Part of a small language model's weights.
Size: 9 layers, width 640, 10 heads of 64, MLP 2560 tanh GELU, vocabulary 32768, 65.6M parameters.
Architecture: learned positions, biases, tied embeddings, attention and MLP in parallel.
MLP neurons of a small language model. Each row is named by its layer, matrix (down: output weights) and neuron, and shows model dimensions 96-191. Each number is 128 + 32 x the weight over its row's rms, rounded and kept within 0 to 255. Numbers have three digits each.
A block is one neuron, or neurons of one layer that tend to fire together. After each block is what it responds to, as a language model described it from the Wikipedia text at the highest values.

L5.down777:107154105099093158133085088153143124185135088150197198098103197185124074218093093104118141160153134145140135117194100171052134125185085149103168086104141136122113175119158129110104162151129145122142085169180120125148155057130191100160077211086148145113115116178116134168100164108153149120
L5.down1677:086095131067099205158050081157201143102115101067151114122155135148149074137122146048087119143147132157122177118087138149102153157164152138175122102100117136134138084083095094157136106162144136079165144061162113194105164075091148106069115121132152126153158152055147153144093080139161095113
Responds to: Word-start pieces, modifiers

L2.down671:146150127147163086117173080135159145113164091120187154136199139149070117073198085139126092146126129182115178106129138107108176123157152143075162083163145187182120090150113100140108071129213112149129115138170106103139136112129150145114131133168074163081155176076121101139115093146110121184
L2.down1327:101133156166164139140169140136141057112131128142135140153084159146141128208132135174161175052102154090120166134082105142148140153122123136111171190149117234165120095122134100105123073117108111147099120089116160118154162076142101109137093125126163142133078109149143130164175112128239138144
L2.down1998:143138103097118041126116094112156115192153124110146130140157127091140107157098110156111146143119143109145123093100169077162151123177137151158168101154152147227071111134181120189147106116130153112132146077082114077138168106117124134113176152115139128099179178127101098131153140156174158076
L2.down2014:217165163190157079105137135075186132098125145134132177154116138148134156159157127107098118120093153128099195161079043097145192096157053132093204111124124094164174151124149146151118094114099159205117130086126145140126165162183160118092126134121088140112109078153100136110097133156167163116
Responds to: Leading digit of numbers

L6.down874:084118145110085113128100139116177080212169144195157097080084158142110087132166116122036120162093157100117135151130146125120054165124182114140096111095137169130141167183132112131134155092143111144146164154152091108137127159104132081100093121098151135154124153118123114169122141112154146126
L6.down892:202102131078103150135161178144129073172164142189064119110091161118073126067110160144114102091115155077106154150160116099121110165053139124113053111075098082104102107114102110185074091139091168137137095125088095107113132076136124137170165111168171119126104083120142120177183143156111153123
L6.down991:106149152112148176103079107079196140109138140075133136208168095138141108171078155134165149141164107141084169112086122101091169116155118132174093100086123088153148165154119103120111205140079136079074100142116117138112115105157211159086188149148097140139170095109114134135097150161159125154
L6.down1635:132132169130074094145100171125055098116206082173175160133155114086096089106121117133136099160131123162113092150082147121124151114139159096158047100130114152117103109097098083140122112116161100099172137132136130145122120146112155122162139133078135154137102120064122104151121141134138160073
L6.down2216:077142149140099157151075111115149107144143141043111164148088150174117073089117146095093125159107121162089096161123165087130082064146136107131137129080188096126113091189120133196065080157136151121174131086124070098135090083136117091118140143057115089137082055155086135111101113119145038144
L6.down2263:150156075082058109096134103195165117146121156069102185141123180154149098098093173148068098096091109176133138138121137143118073176152152177144106109128103132136186126121122148150114155082107154114147153140180170134173158167072130099137109161135079151127105131096082149153111116165177218086
L6.down2337:073131090129105115155136092174123065144125141118149150147151134130158108109098086133118118172134131166123130085105155062045079066178159116143152140117101151094174133111093108148134157135081124067145120090113100122150131146081155103112070138087124162104172141133055173137116095084140120166
L6.down2522:054120150093029116103104110115172132126231128142164134141152161164117182152150147106114116138135119153077127096114160072127146074148131147102098114058086109161138225099147144139089083123119107123140107087118108097152056094177092121172134138102192108098042175145136128133146127113081127121
Responds to: Name starts and paragraph breaks

L6.down170:154113115090107143135139193108105085156133152102153095132148164106148176136128096115101104077166070119119131136112131131077122073159129129128117136091143097091111098116093164070092155129183091160139114139114087114049114148099103118144071140142091123174154027174081132102136195141079152113
L6.down208:146143166087137038103149159110136134165133148156171137064140120095145130103138119105127121101163130124148145080124131159158139127109084117146138125182053181143127144124115148103111213114132187105134064090076119136116147161065118160103156150114218108069152161104170181139098086061192161144
L6.down292:136104096107111161060133066175135146196110113137187121143067127153155102125112101122173081165161184132187104163172092078153108164164139121114146135095107144111180143110143125135120144161135155163149140101178150111122145103111129144143156118115120066148187091167138102091129133098130145146
L6.down673:123111117116061117088093123129086122102080158125168160092075159162140118125142185115137118142149144114136180171124180068099064113198108115134104098090070110129220165143178150132151154118161101121141131139108093116116088076084123080177141123138140107084147146137138087181124101138110160155
L6.down888:122109131071169091130148164165092152159147167140062095163134135126078146148208096082090141182103110180108140170115184089153087129102136134081120105088145077088111147085179138123126164110155083058131120154127176063071174097152077117136120114141127095164131142128151135130115202144071185117
L6.down1721:193118143099144146103086113169104071162160128105095115142137118167189169116128155183166198078138145107178118165093103126132100173100166153159131171116130142136188113128116085171175099146144161131150124093101101125122099114100116035161125124140115062144119152121135121144139143108141142104
L6.down1883:139158131100097133138152105141131114143120110105057139151150133152137142154141127119176130186126179149148077209123149139186099077110149076212166100127167139152149135107142121118132124179063131094133104089160125115130160095161138136123178127095076151149113088116155093102164174072110114093
L6.down2477:153075126125055192149128137178140137111089152057117097173124051203141136099124081134172122123085172153183115162092121129183139115171140133185007157148087129083179093137149148187108139108112130150166143148141119111142108096151119097161155130120143139117105126164079129113105099148017166075
Responds to: Digits inside multi-digit numbers

L5.down48:131104194084097116141192095065075129153136099119122092107138131138104138105097136147092156157111117091123139066105187130146144097140121140165142106148108074167107128125083080143040094094126123082116134134162115138114170131121117141144121143132179159158147084134083138161147146146104073154
L5.down527:149143121131106063176111141120148118137125138092103112136090117124127092106056098069120170151138158172133116132154135061144162098119112144099162094194078104084112095164137137102107154125122112166162162155129118161111168167134122134151116158134117107116082110108101096136200077143174092090
Responds to: Blank-line paragraph break

L5.down1357:100079148084135151106146156087100118122130128139131145152087110175139133120130112094150166124159163135066190193155103131114082085184127100151124111131103121112139109147155133150091067109107155143106121066110079133064187176134110153190112097128117109131119085119122123158067155079132131134
L5.down2058:131133121074028101104166110115111120138093106064169114180154107138153141129134148039095153127152146121151110120147194119149105137134182134157076096127115138160083150144176110117169106130136129172166124098140152135125108164069102152117168132081099099201114088084161117178096116085092183165
Responds to: Final digit in numbers

L6.down66:109159129116164132135124172114117157133063133181150148109135093132116125165111130152144133129133200138123133093122116145098159120071140080135123127135126145093152133177129121104122101150168157124147152104181132131105168124142149126109155182121161096110136159130114166149120119120088144111
L6.down438:163149056134116125218109185091094075145110118130087113111115143098079113145142128092082203152160123142128133119121136122110138097161151132168088113128151118133150107092099132133135139081167186204169090192118125234131123153164118132130047048130118138167165146141124135113165143171119115110
L6.down963:180116170128160133075148095216133099087126119147152152131154101125148100150129132084155080081108163141115132165112146120118071159149124139089130073109115084148101128162065138076165156121112080138158057084132195158181157141131172124151130072152191113114165090139176114108071132143127140116
L6.down1391:135158144155156149088131159147143099142088145103179087079074147125147130112133117115151119151077141118135165116195109128102173136135128098150128115119100113142148205119108153109160085171122202119137140114157128161116134113100124124079091103119127081096111158151148148142119160136172141146
L6.down1407:142128132124174169106110133153141097135150104138144110116110127086158096164180131127138160095141105125174143129126111131092155111106131145103158122133120084115144044162115115068151197175075138139169105126084121164087163129153180096178047112155063122058125185162159148061117151099094188104
L6.down2076:109109131096098147169104107079124111109184151121134128138133114112150116183164129175065175155186114109108098171145101097057141153134101166166138115159154129136103126085134185116080099108161166148122145136062073114148118142149164111154117121131115139158113110111137144115116108170086156125
L6.down2197:131185127096120185156126203113105119152091109176111140129087122151088139133100165152160116178142173148189115163148170097173103072180145098128093145117218134134132077144161122128157159120093110145159103132107096145109143149173154152134089187081189145060124194136123117108109073108125103130
L6.down2302:125105109140139156078127175129144132104136086102150152174170139145164137105137160095136136145121133104142171143110112050136163102155108156204100123103085208098094092097130146138125093130134156123188147157131130117138114125177093069143148133131153109093133073109176103083127072097115131124
Responds to: Start of name

L2.down82:150138161117118139110121105144214099116179091136099128096135132123131130174137105110126130132098111148159067145144164158188139148073158188173096146110125133165156100130157164131111091100085113083115153126139084098136105117124101188118152111114147052152152158081086099144137166111114105084
L2.down755:162136153087180159138097157109096167062094133134125145126140169055088110168156182134169174061100110148167107141150132116119107111151123106122067114089117128145105103084114143137085066097135104086093084158143140167158121139101071087133184152102140199152148120117099145114152161210144126115
L2.down1538:102062158100142069131171166124105061115135122194145145117129068142103078142123153133133154117104195113111098070122142112093103192130106066144114093095169169096144156108141147149157190113146195194146195087119118161069117177142171120148096113147116197085157130090144097129129141109112164127
L2.down2129:111084095121094112134167177151091162136173137128119125114103101129190126169113133141195133171176074141146152054154152117153123163145121082162108165149129130107049091147161117110113116092142169124149090080160140158154084176126132109101196159149159164183149057163108118187147179110177069087
Responds to: Paragraph-break newlines